config.yaml
norm: "layernorm"
norm_place: "pre"
qk_norm: false
init: "normal"
init_std_down: 0.0
lr_head: 0.00741
decay_shape: "pow"
doc_mask: false
z_loss: 0.0001
dataset: "wikipedia_en"
MLP neurons of a small language model. Each row is named by its layer, matrix (up: input weights) and neuron, and shows model dimensions 0-159. Each number is 128 + 24 x the weight over its row's rms, rounded and kept within 0 to 255. Numbers have three digits each.
After each neuron's rows, "fires after" lists the tokens most often just before its 100 highest values on Wikipedia text that the model never trained on.

L7.up853:111144113116165152111121107141149119118090147133141133137097115137094109082109137107153120146108074111121157080136136153105175089101159129087120131141151129139183090130102162137104151181142162180110108158136129160166167137136116067110173149148100165115109126157133107125073103128137170114155148095130076150113104092107145104167108130131138118113105124166120112150142118141100145149101175136130123125157132117149117127124115152139111153121115119108142121129101137125098105120146135
fires after: "v", "u", "ov", "iv", "g", "un"

L6.up519:101140104159125126126119133132114112131089124129140115133106138140131146137129130097132173151124155133132142148083151175151144138058184144120100121124116122150101153144107123126130099104131143163136144155115151124155113174133061121121128114171064119189120118102143118110122141144176131125160091130142105108111106143136099138128129103168167097131130102082160140118142103106113098085127165137165142108113149129136115120110130186133130112107115137143138162088109185111100152107154136
fires after: " (", " ", "1", "–", "2", "-"

L11.up832:151110150094136101117113147120132100124145130119140142128112154115110150114159117152103084162124087128086147107167152133119185090100144136130139100108111116130118134118130113096132128139160112156120147110122107166132176156115141112148158127156135134140099078189122156141121113125136138131118119162152085122089096126155213138134092127112139169124109158103137093145107128095132096145142149166102114115106163105152103156088134158111140119167077153130108089147110163135118128116158139
fires after: "v", "g", "em", "h"

L11.up879:113090115141129152156127149169101111156111102143126131120067127149128146100171091109125109123086114122104132103103128124123131104159123111127130119123093119158140162094089121139083132112164097159156135110151141109131113119122107148128187126141082120124146124139145108099148103149170136112122154119147075108167148125145105148124143172128162153094128131140159144149111139121124136121116159122124124139164104174131137167088075126111097144149122158127192130168130113157164107070141153
fires after: " in", " a", "en", " t"

L7.up17:116125147088124131128109175110097106118106093143090120103145164130119148117155120129146129122146142187092110129142150095131124119149102114106150103133104142191158104118127111140148134171116098151172111098161111124110164128114117135148090090112077127123142129134132117111160147166104111139116094185114121150117117094158145094155153179154131083122122140161135145100169117142140166121115136142152162098120141138128098127134118101088146182136106172107107077103116145132142114148145124
fires after: " L", " w", "w", " H", " B", "av"

L2.up849:146177122119146135124131167126108145157110116144075133124154121146121134090109122118125136135124115189142115134117140113172096155103153109133145117111125119132137144134123120114105167099141093170118114143117103124130119134155115137131077131182120115184117103130153145092192147147156093162132090159122153123133111088141122091119106094137123163147125131135090112101104097121206139144104109125122128179122144129109063112122118133104093128103101088099129150105135127157107114122141167
fires after: ".", "m", "w", " W", "a", " the"

L7.up146:116139156115145147101113140145158115088124158159122113116120110122154173145077159132144124115156126123168155149131128108122142135130097128068128121177167126116154119113093103163081159142111094103057136138110124117106107128115103126141121102105119136135089151161147108155164088151137081115119132155099124115101102166155089122132128101126155154154147107129146127159130145174118110111106105174178152087136098107171093144132090148118118152118113156108136150134146154141138114120138103
fires after: "os", "z", "t", "us", "s", "k"

L7.up491:166141119135104142123140112083157122150130105149130140120157155143134130100133131128114139143150097083145108122098200100108148133110155160096089086162078164141138107114121110158130111144114151134144118170074165108136139147142127152101128093101115117138136096143114161106206093114112097182123158154145105088119118094131158132128117118159138122142129138110080111112102144140117167111171122124138139142116138136158117117107126136118173110097127124097148159077114125151126092113138123
fires after: "at", "us", "s", " s", "g", "h"

L5.up545:144087157160111144083086095125101127131145094168137145142140082123144129124109107181118103202134093155096133136104164100156150125138129110111121177152105126122138097066137094133118097110128115133079134137142103186148129108144132100128120136104133152151123105142110141128125091115124139181106150164146118104135124150143145125150115091144082170133138139114129210132111135116154131131090102145123093144123113140079125096116137110137123132133118099106137141134133137118136108141157148
fires after: " al", " d", "=", "|---|---"

L7.up518:135105118113104133118170160120148126140108148116140099137143090156130134151101115125111114162136095093094154106119111124115133140080119141053070113140108188157134088117126126160176131172123139132143132160126183124162157151096126134177165122152106125107162153135115152124116086114097137108169131142132153149087133141134155088131124133147146135106129105130111094151086168109137107091122118123117177132111134110169150134085117129106120130113125154098108143104122131120094106127161108
fires after: "t", "s", "z", "et", "us"

L7.up441:083165122140160135137141129175104107108105131113098094122165131157112147103095153142124130080093102090135094172113138148151124125120119089131146156132123141137098152074162147148163146124119075099118134101124114127115164136124089129154109094107110126111120140146146109120130105138120100150092111146137135116115169101149187139144115143102164089118134107168124166129094118138156133155081138119104130127119137147126151183122145105118146172173119120152115116163092135128125180111165145
fires after: "ou", "o", " p", " U", " P", " G"

L5.up601:115108131109126106141119125100186076134116125123145159126054118170128090117126140122129096164122138118123133139135127136130123153104105116160100150121135131096102131181111060159122127117122135166119161089102112105169095164130109062165155154152117141118162112124147100116117157133110146120102115141154134131124135154117086146129144161120154144105150092137115160123124123105083154076124129112144122098116099118161152116088073121159136128136124154155132140124139134102161105134159168
fires after: " ", "t", " re", "c", " in"

L11.up7:106113126111104119108150128121142119147103137138128117108151136147158148137164134096066089153106108151116115088142138125118163126140137151134112128147120139135118127138144134128141123149147075110168107128126151166164135130095112140138131136108118120102130131174096102131113103123147135102154106149123087139120130174090177113145141125076138093078166193132104131116119120144123144118085205099147131167175121145133128168087123171133116118120105137103121134089107133184150147093149119
fires after: " R", " K", " L", " W", " B", "."

L11.up623:107118102124146117124099111192155148093107133102121149153095161109089158128097138134157142131113172108148075113149131148139110105134126149135129154090112132147119132121083133154100140106142074156136146128100092133161097116090112120115191083142100122097097144160113139164092143117157149158098129121127122123158138104146102148132136116103102145108139149106082096137124093126101134159149128151147121140130140131159100140118104116146159170173122123102175165156153149133161144114159145
fires after: "r", "f", " e", "end"

L11.up225:159105120146134123142123147136131090102114112136153145118113083116125162107116148092114138127173158124135119068142099143108107075141129129129129104123123121131109143113121149117075141109204153125123113107116149115164123123094120133147170165148150063127117129140141139116127161099110105123155140176141095140110100188115124156111118091087136161120121132128101121127104153137146167132135143148119204156127109123144155134082139141146165142174119156095109105126085131144136115105149122
fires after: "r", "i", "g", "em", " s"

L6.up211:114112111110118141136158147143144115134111136149165149142121122136149118150121142126127091141108133110098134088118121164149124140151104099131103151128112153128115113151154119139126141143133117163127176118112128110160088134103122098143153160122113130136102118139127085092105073137152094154101172141117153106130169126051126126162115151136156120093163111115127126169104123100109142099091138138133120134219153103194111154100065119141128158147128115120116120123115120163143118079125165
fires after: " in", " re", " In", " ex"

L11.up98:123098136117133162123122130148112137099100107113101095139156105124146158123138118124141090101152153099109067138105113145141118112155135115139128059134143135143118137150141142113128117134139151152145151148129147114143116116145169137155162099151095110142073148121091186089151200129094123141142139137152121104121108091073186124140168141096113100118111156086092104152148160107130115116159131080148133151119148165156118108137123155105121135134123158145109142081119136103157136121123161
fires after: " s", "ar", " ch", " Ch", "h", " h"

L11.up843:135145134114176157145112149087140106153107085161122113069085121155141128112095147127115101108101115129113137155125140125167144124167114075112107130148115139192099124124102131141110121173171113129133144118109095109164124120072124114171125110122141133152166095176103171136156136102127127141124125142131139118120139135101114136131122153121111090133109152143140135116174130125140175076165171101119163165148148134152167134103066139130093126139132102137097112115119136131119149087126133
fires after: " N", " B", " E", " b", "e", " R"

L6.up568:134126126082118117120079142114085160132132093136047106128161119130108133111093114115132092125129125159112123131128129138096136112083158150106154125062115138151117134136125131143133091148109111133148134138162135144118125109126107164176132142144135113108120127094143137139148128125145061140131099170137114127127120122143150093099100140122159169159132140126117165122161127126136132181119134149133122129122108139127129176102127157131131135118103115195110059171112209138134147147134128
fires after: "e", "6", "0", "5", "9", "ar"

L6.up301:147130144097156111139114159095168140164109097113088081147123093144136152094146106123155095144143131146111146095131119125104124106119133139113131144087103141144119114139117145117110128150100143110132113125105134173165200145138119121201155129138083113154122105102093096188158121150099135092107092158164148133078117092139169106104153100136117130137161126165126137119178110130146111126094112107112136103132149142155084150135123123097088113135128125161164157145142133128123121132140115
fires after: "6", "7", "5", "3", "4", "2"

L7.up174:112141156127110140125067138121127147149117136175116111112114147150141123120136137133122139120118116111132121143119171150124159136121162065090102128115121143127136180137098110118136103127149145142125149134096090111125116068130096132147126108131080154161157128120162112116166114113109126134175116113094114077148154128124108145137176112125158074125163119120166103139152133123083101149140178152129112104136083149155158105084095175149144125101130148121133085104130184117150130165139124
fires after: " s", " ", "s", " (", "/", " T"

L6.up603:107096087116122137125123122146151065122129130138131105120098171130155116157134115108158099124125155111132133141123128154180139106113120112138112131125099148138125109161163082147131128169115144122104182084119119112162101143140131081119136097164071146145140153133128088088133155141111116143085171113153118083139166111091104113131144117127142124124126128143144144130115145124088169127128166147118087074191142113149134152113064120151158147134116155139117112117126114156156098126138160
fires after: " in", " ", " In"

L4.up181:140141155087156118152139158142139154156135194087108121092145120143092095115080122106100179109166129141130164118144121174127103102139170169140145103155137130154140108126126148122137089144135129110144162131087151138100114111112132172108128106142124135100133131138144124128134135157171110117144121106111087180124137109080115121102113084184135166158120126152061107121163112171126100132122106146126135084124120110156113162129142120138119111136138114168095131151160111138111120112144122
fires after: " A", "um", " for", " \"", "\n\n", "\n"

L5.up99:119118112115106127158096122097108143166115154171148127104135155127143129125120102137136158143118139106175117136158116161146146136088169141134077108132100128173155150134140113155135141140162126105141118123141132148119104122140129093131108108117096166172140099121150115108132125140101119126126090092123107136194113128144109109177157127096125097106156110099158096132083138104118080147133134114140089119128105088119107122104062172145143108082144128166152138121123178165103170146138157
fires after: "-", "/", " \"", "u", " ("

L7.up813:121090158126108119087107159117156115098120111114048114123136156126106125140111150153106147126160098119128093155117154100154155140134129080118154113138104142150113128127085084131112162154144155140113134166072155124135114111134128107151162089112095131136149157137118104163190104123109084122123151162164084138100128090118119133124145113128144171128132149112122117134129144158156150174164162138152123123118094092190097144139119131130096108117109148135127157162119105116161117117126109
fires after: " m", "ak", "k", "ill", "s", " M"

L11.up354:093112141123132130096150195139149167127122099143149086139095109129137175136192136153132118124162171096105105081120108134142114107129152095133123126107103172132111103126109084121081135131143175136108163121140136141128119110134132086132144120144129095108129139126131154123170159128133135096121142098120089083097101151104136111122153120137164144123082166173059128166113152107140120136140138085136139134116113117156164114107117123127132141149143151138130144082117157119076105126145136
fires after: " s", " a", "h", "at", " A", "ions"

L7.up81:122109140123147172150137199110105115106095108148142151142156115146096169123116135088136103172117123150100115103090142162118128113125136126104166105133130123155097124129124123108127135188133106153150144118133109075127105120146112095177137119116138121075097126124116126113117147136115147136165120129149117144116101099151140126165134098112112130159142094164136111162132140162184181107113135056163126112094159109181136155142144106094143126107094129148116119089115104128119109102144127
fires after: "u", "r", "ar", "i"

L5.up135:168141124099128122126139146158175127118113149120097123116134115142131081168110141138097189108160139089153138174139130144113161103148157128139132120125112161156161167105157127141117116116107106113098136112123161146098141137134078142116130092107108155125121145117133049165154141128121132126124094160125132116054171118120109119102122083154177129117107138130112104102144123068148099104153129127158165085167120136144174136134124135131147133109122144125150169124153119135135163119121137
fires after: "|---|---", "\n", "\n\n", " \""

L7.up39:132107124136106173114098140136137121132120111189104145103146171125125114070176135111130131131152126121142094086147162159191122136097132120123116093125121148158136211131123123107124141133110114120132133128132111100163102090103123126093157093115143137159126099131086109084170116128138138118104078152150113129122131173123154118190154131140127101109150123085129100121114151128105135148146163117150150117142132138141124160124092163113158125104105143140115095085127101117180143134134137
fires after: ")", ",", "H", " H", " \"", " h"

L5.up710:143101135121133114173137156126168121162133147144117142127172121119113111134061135123105151126132144111108122099153113178117101172140114181089125118119130162117136142107132107144123092179166118119119165146140128129095142121114131173124176121117121095133145138075162175133111107097128140131152114111154129147170112145129109131094128130166097131121107132121116093129112141083092103175095099097109091106122126062174090118135119153128116118122143156151131145087106114132124127106136089
fires after: " A", " for", "um", "A", "es", "n"

L3.up72:122140154159133134096131128143090126138127085133091127112184136137112160094100109178109108160139085183119172110104108107130132124132144124114129182173131108135131106104126113129098138109131116141094103153133108159138091101163135119119108101102140145110123119171148124077145114146127101195096131159138130118146135141145132143140108094123116170146115108153140148106141097084175137111120090132129144206118112144109101147145094125140134134124135129089135100116121125145077099143138157
fires after: "ou", "m", "w", " W", "u", "a"

L7.up78:110161142112188153111139127152081130115103105150121131108120122146128128088160117149162154125134108165122107157115168163142100117129139116115108101146109122175122157129065112136110162158159094111192123137115095133157152129101110112131145109093135162131168146195125139096123119108153146074120081115101118128142112148124101099175128145112110110107135103131169124132092136095145134129110134114129138115121136105139127185134137124104139153148109102136125122107068138145119144081149114
fires after: "ro", " L", "b", "re"

L11.up129:147103123145159128101142144097133133112124104148123121118110127111136156129122142127111072091129138132131039153140129142144129115145136077094099123118100144115082170116109103143134111174093144153096152128124157132148103138123128121131146128139124100093127113178116128162162135082134155122132161124154124103168155108145159117127082106170147157122113130170096126057142126145077161120134125125135146121149100130141130119120099140150136139156111133131132154143097159138209101117144144
fires after: "es", " the", " a", " de", " A"

L7.up716:115101080092124119101120098138157095128106131153093115153123134131149143098148134133083075141146089120109126137112122121104114148107142102058130144165128155144116108167134108144107143159093084152111092175146100150140152126138130122160143123105125138146165119120106125131163111134112104157162127135151161128093108145135154084117115141114123175206125130107100125117142124134144160135128135150159166112143152102167129126106119131119134130113126103078099147128121207124149107128154111
fires after: "as", "w", "k", "z", "es"

L2.up169:127087147120155173134113114092134143076137112140125132102150129128146123090095137121122151116163104139102132126142159147151147133116132125132154117120114120133124097125126140130143045134092151112114112085152162155147123125125134131113112118134131136094131108111119088131065145122092111138119165112161043126098135138093165158127148127159125123097134150179119107137177134120129102159162064130161160180117144158128128147106116110176122117103119139154129138100119133139131090117128162
fires after: "ou", "u", "e", "i"

L5.up295:160098107163128154102147118145149147125125082122111124140103109143125141109107130158094135164132128094092098157117142143139165123184134141132134144170116148149135144049121105144121139112086140108054118125158158182156125142140134133133126107093141146126133123148131090148108121112104135164142105158152089120104157138140123125119155088151150124101125107113142134094137127027127113149125112153129142141127096173115137101130103116179148110104129117109138135127128140137133097158126155
fires after: "\n", "|---|---", "m", "at", " W", "en"

L7.up942:121131129114112150122090125172145150123099097136109145093115198147116102109141129135150153145177124159129103165112184103149106135136117130120140092123096143130121173099141098096119118133097081172131131124154107139157159131158131173133136073120109126124121138119127093138150126121083113117108128162124127117073107116154205120166101117083134111160135113123132110135128135113115138150159114138122129132109127130171130145098160114125154188154117120104135063130117136151132129158116148
fires after: " H", " h", " w", "el", "b", " b"

L11.up505:066154109107154115107157129182118095165118139134125161138076139118138134115098137121084126138168128122125140115106137117121096070118108123134129159104142144153110139127099149122108130123109156122145138148122155121185162140082140116087181117157119106141078121138137124141114127111186105123168068125131125115107129150096096136143116104116165152112103107124108158115140120164143117120107181136158109093119176117128186109159126134139126150164116143156150135163123133153111150116145137
fires after: " ", "b", "o", "3", "e"

L11.up239:167148099074106162139135123132130147102130140121087142138098155135086152133064149130130150111163159124112087104132110137135127106183130125115150086131115144144082169168147079133128121107137144136127151117082111138136119142128106119155133170123144077127114089115114126153154154119140166100115143155130109144126133136110124160154120074091173125078134105110118141121137124095117150141132100140153187085138088119133140132132120115121172131101122101133167131102137161101147146100160130
fires after: " A", "r", " s", " as", "i", "A"

L11.up779:097115134102096123090098111137134131101116145127078072121149170129151163118118137107077115145120152103155137113132141126102160115091143156115122153113142185160153156109152094121114106155141108131098151122127119144098172120122106121146124117140112119134100141117150102118106115128101084136148117145123074084123125148092165129144122154158160100166169130086115134151141137166113139111121133105135129147128162130153078181081112149123157121157134155113123104165151149195128139116127136
fires after: "is", "us", "s", "em", " m", "as"

L7.up160:084142104107146155139138117137102122094121114144108120088127166142074145116109127185086125128174089166114122162144163143103122168148129114135138101097116151087113109089095137144118143139123089164123143122114106101110154143151085112143145112151104095156123147148167141114108111099163090134138124096119138049123174108155159159127091110119172145172111119110129106128152166170140112171104116110112097141124108131143152150108157123116149146147120139146141137136121114126119141140145141
fires after: " f", " F", "if", "f", "p", "ov"

L5.up130:116108141131100098171140139127123113120134093146129096150165092143140114135124115104155091059114106177117136104072140111134141141155111119104143136153156118134137117126128130099106087099155114121145110121117093165152113132165135091124102078094127125127133111149167135066140117159146111139109155135138110131149141136148143121146122134143140137091137093123082128120127105147153174118054132103135166148125099141117102124158096146119139129201151190118126101130110138151123132158150148
fires after: "ou", "u"

L4.up342:090142160127135103147113113139057154155145165130135091153114103124130129124106101132118071132115106108127184120138146140142176121080121118146104096138121142116144095117133132118110105158146233135146163092134155159126110130151138058119160158130139127135075144111101129148110112148108163093145117125112130129154119153107143125112094142143135151129143120098139156187113147127118111120121119155105126132121131106108147126142090168141118146119137105117160114150118134078124113142136111
fires after: "a", "o", " A", "g", " O", "u"

L11.up579:153107142150141125129128143136094121125103115085150111088121136118126126091135091085109093141089120105155092130139117134136144113101127106133125109130127110172092165146110097182118116151152159148156135113129138143131139077108118123138138074125108154098072145146056089114131156127142153134153138124199140135175154113164132132102125111115165172070161162135110128129121154137094127126174137135095127130146158104135105127121092148138149146161130143121130155152127144118123120082137137
fires after: " a", " A", " ", "ter", " the", " in"

L11.up668:159108163125127155130116130150111156080128118136106138134130146110098167144134146139105147127191141146107123069151106180129160116088150077112128108154107179122098113137118102122098114135128116154104166129128114155156122093119112099115192121134142117151129134169101132104133140120104128117112133121117090133115111122119192102131157112153117104121125141095082119182157178127121117143152131109101139096159145140153050117123123155139119157143114137124127089131100138136140159130118104
fires after: " h", "a", "o", "h", "y", " H"

L11.up738:095136108107142158132102127147104162170123129145127108119083125109102112107099108122128136161169115103105116092131117152112077127126151157161146147102137105151143137118146116146142139102152144122133137115136130188133125084111129104142135126126113128129087157131140135125182157082149119122108115158114102117101141111133163138192150092132116174113137091082115093150120141085103133137134131128134116146143140103157118115051102117138162129144160159139164140155113160176131150068136108
fires after: " s", " S", " m", "u", "m", "ol"

L7.up781:162100122116116152121072133138109134139107106138102124131129178137112160084156155137116149124104138142165073133121175158175126127117108107165120068145126128130107189141084138097115141127147091131094110111094111132144120100069091120109134101106110142165139090154100115115144141145136139122098138146099113130138146152144137140198133123158139109100133147088127105135107133129140153107110133110125128127185151183132151157088119147132157131140122147161121132124085125137159148128137112
fires after: " m", " (", " ", "P", " P", " p"

L6.up226:140126116153138135137157129122103134144121115111096052116183120109161151144114122150110079146134129143146137112111116168124147131091176116114168147085099140135112135122120167137165114145128122123155122141101128148183149146169134153137151133156133117106109151095108160119149147163099115123071083081101110109139113107138162109115073159109122114114145144157107159106152119118160134119129129104144150105122125140151112139132106112100094144099101075138120144153134181171142088143142132
fires after: "4", "5", "2", "7", "6"

L2.up705:134142103115116186157134137105168148076133104140129119122132142117125167092172133081149166146138125148109071132133119153121116161117122150142115123130132122124122162144113093098125098091155132123118114085135132151129141175143128146141105126169117106111118101102151112070136183133115083122124151112147038159132111135134141139128149145111087126108127117142091129089116105126128121175126107105104125165113116129138109116184107138131120118124131175096111071115116148157130103142118136
fires after: "u", "at", " f", "it", "ou", " M"

L11.up697:133165110096132167116140091176154130137128118143132133122149166155153143117107130112131091118134140134166105154139115125159123116147068147142087146127140138115114157140091113155137136158151094112138114140154109152150128086085132095139135127099098128154108077145078136122140124151130142097108123128115099136167133174120118111157105145119126078108119156110112109111136135141124113101089164095151132174139140184155129148086057142090192141107113099112137136134137141125128118085133125
fires after: " R", " re", " L", "e", " M", "\n\n"

L11.up529:117122097115088115128124151113144129130101084135143113158141163124144136107130133078133144141147140117111109107083126133115132089141169117158148110140143114111104109129097082103143106148114146144180156102128111122165135125122143108121113124153124119140092110117167105123199146094115140101090139111125166093107146107136133132126123099165141169094145100087137078140099170095092114138096140100126125159188136106148105160130109103160105134151158144137154115147128132115173186104129160
fires after: " s", " st", " S", "s"

L7.up474:159139118093141142141102139124106098097106072131124141071101105160102073104128117189111102087163108121125118165104161121102121172109128145144120116092112132145122129136111161117151083139165089146116114140122153132152131159169106129119154127165104123145151148102172091110132131096155102127096130097113158136173206112147115133127096122118156127136184112107140128127140099128121113162107143127134101113104132145128100162128121132112134151157115143153115107126115151115133123170160126
fires after: "if", "f", " F", " w", "p", "up"

L11.up215:144122124100105121112124110120133099117109110137124148098086112147158076089146139096125132156163155134102117118131109175151128127102095129179093115126125130140097155122082113133127136114131091163114168122084143138177106121049131114127124139134124163150117123115146077110114141107140127160149110105122130155168155140117119158141127141128153108076138112112175138126144157103172123136111156101168128097150159140136130127118062120179154118150138156143119110138094109127154132131131181
fires after: " "

L5.up319:115129140129139111150143131126168118136126132183193120122133141149110126155100138124117127103130122125122137133127142163142137097123104128126136138133130187127098096122153127150144175165141127135112178119136132137154131151103119041153156117129091107133083161165115114111102101120096092113094171093120107119138171100101112136146128119132137104089138128144113103108133112113092131118085132164105124128185126098173124163102085148109185141140123098157143152128114142140116115078154129
fires after: " con", " I", " in", " In", "on", "ran"

L11.up372:086133141126122121144144144090155097146117100130129081097128092205135098109136126107113112114157179175189153098110168158135128099128106168107129101131123153144138144150161121178122104129128057128131141106121100116162116200110129104105142123152123102097114120125165110090132167146148128100125116113123105128136146167128118149110126131160115161111149125122171141142129140141111149135105125121146109130110136128114079125153112120099122137174083118142112133122123131153168111114140152
fires after: " ch", " l", "f", "l", "r"

L11.up157:095163136123112131141113173119143140171092099141084121126101174149127126118141101103138156162174147086106127102134192145165104119141121141161115105094140127163131106190090126094101123135148126129168153158136129141151106092118136122134155107128114102154094113120150097115124141137211103134155090077140114148134179132111098137123102135173139108113122121139146143104129116128134089100107160134116157127122123118110149115143094156125144132146102108190132122116119144116115115126140117
fires after: "n", "en", "2", " ", "3", "4"

L7.up360:118134122108159211135138162138141112155106105131141119108140130157177156115131146132121132148127126167129117139110185143135139143158158143103129119098062138169111142117128085143122111131112111171118159109147127099136087128079122146129116099121143111111126131115091164071130167119150126085148076157150133133124094147143121114114126145126105108117151128133094141112119151149196149146128164118141117157128123140155168163099164093102139131096107139158119108146120091126110091104120114
fires after: "i", " Al", "ou", "ro", "l", "u"

L11.up639:104146111109105130121130147148106133102103114104104113153089113108135198132139136101106092117130144156146144099149123152120159081150126135143133092125139138104173128083064141168123112122102124124105169146114140148116102119126109116140163108157123137116085136150103135055142125108105135127154148131144135101102137150148163142080112121126146149109123168150105139108139132127108085147130165103090143175167135107131128115117121143117131154148126121146142152156055098142134141085145177
fires after: "9", "ew", "1", "8", " ", " A"

L7.up845:140110124140088127104119179110126101112111077131116087150118133122117152128142131093091104133132150178155122099122148107162170086075133129100130091135129117137097113144109077186096136138186123141132159117104121114142088135138147159150109114127157149108094129134121150082125189152124143145132117141170114098133109146156132124135100125112142153099124141139140143088113141141168170150147156132106151118102155129140145136106127089178105120113114127134155100144130104100156115096132176
fires after: "i", " n", "u", "o", "ou"

L7.up711:100132163112152120110093138128122115145134120133084105143158158138110187083163110122101121119153155180098141129166154142153145127092146102093118104142107122145127136130091163128102114171151085123123167099148137080095096101134136145149140111096128145127108098137124128086151155139108141077149035137151142106112163144156135163131140100104143142163141157132135131116135120129148134127114114133125115116115132140160111137118128127105070134127108127170101114199129111134150136130134122
fires after: "um", "i", "m", "l", "ic", "ant"

L7.up529:143130104117140150123172127147125104150098177104154112158137161138085142114123119095118153171111116136103088114105149135129130089131161099171144142113107122111138165162049156125091130132113128122139141108115162105145135141088113098134132121184142101111093155128083119144121126113141148111090111116124149125122126183084129151110128104125125135120128137088137110122134144141131149190144098122161110156156092146142118153118084119143091154148108135106145141122097152128091193104136144
fires after: "g", "\n\n", " S", "S", " s"

L11.up427:085174104077149141161143148190118143126126090139144136162072090143126135129179124157134098141109139141135152170134122156110122108109179164102089131105091112128087096132106105146117124129141115116160119134124125188156174121105111088124137122125123123133091095109106113124103093113129169106107117094100087110146122146129149120159136130130134177105120111139118177160143118134133101110127141115159153161108123138179114127154129153127120151107121122130146116086106170106152111127151123
fires after: " re", " R", "ro", "re", "e"

L6.up761:137109098089140132135167149119118072164126137166130106156094136128161127150120137124130098121093147150134132106145123165150156129131142084126078147136129141094090139129141096163136151146154135143118144110129115114170104158116131059133131122130085132158138150147130112094107117112117133158091157134141148092139191102085112134149105129150146101083150112141129147111122139118097137134105119134124116102214140089164136143096074117132141150125125142115107110106124119143143104077139162
fires after: " in", " In"

L7.up588:157133123080131125086126133128159126135113138152135144099114195120101125109103120132128138168155100119116135096107123188106135121085164117110127114117145148088156124131120145154132142177104121169093177130114170126151153128153115121132138108135145138115137151101106117146103131083134144102151140115126153120099093119101112163106102045108141146173126127112149092139120171126133119155163149107098099117110140086165121181073134142098110144148129132154134118103155110127105120145138126
fires after: "ac", "p", "g", "v", "at", "c"

L11.up620:128109141138144125136104120139137117159091126163074125102096108161104128149112115105128090096116189141147117119093172169099112079121105148106165150147137123124143116169145127131085166139104112126172145120129179115149135129104123133157153123115105122085126098146126105128121166115137108075093099102104103156129138144091162124123137109140136143124140140155125162175115146151154121154126102119117139125076176181121091150134076163102127130157129103126120120111136150160134122114166132
fires after: "r", "ro", "ab", "f", "if", "ra"

L5.up149:117107153114105129132104117155104125191142126152150125110140098141125131133144121120145110089122087219091147102090143093175152136115123109135132158119135097110110106130137115138115105124180093153129148140123091126141136097166154106147120138132114128142135091155096160088179115122147123157101145128140147132124125160143143145137114084152092161144119126137061159157110132170143161144073130132099103135141126119105099108167119119116097146134138129112134105125114139138096113129188119
fires after: "ou", "en", "u", "f", " a", " ("

L7.up707:161123108106167161138127130144077154105119169126135156099121140131107107106111105168135144104137121120099083103107140133133170147106106136138134112139097162131066168103157133125132104147165131112136115148117113161142143114127101143165167155119099127121119116150150144164097096104120118127091121115125130138106149076108178112153076167102168138120135152109120136105105126110167125134096138110087123098108145124135127141080166138089136165145113173142128095095102163090149129113165129
fires after: " P", "in", "o", " p", "ol"

L5.up602:126119101132087102138150142131155102154107120128101143106116203144137117119137135112096116137172140131100111124080117135157149131120105108113101098138131137087116094160112057170122171112130125186156169129090096129154116144094132091140145145145125133132142101124135055139119129153110147115118143127165136118134130169103085163112124119105171133155120085114136138131158164146101178156108130123139121082151105110126132105130095163133146124123121169102120130119129108093155132136133130
fires after: " ", " on", " re", "t"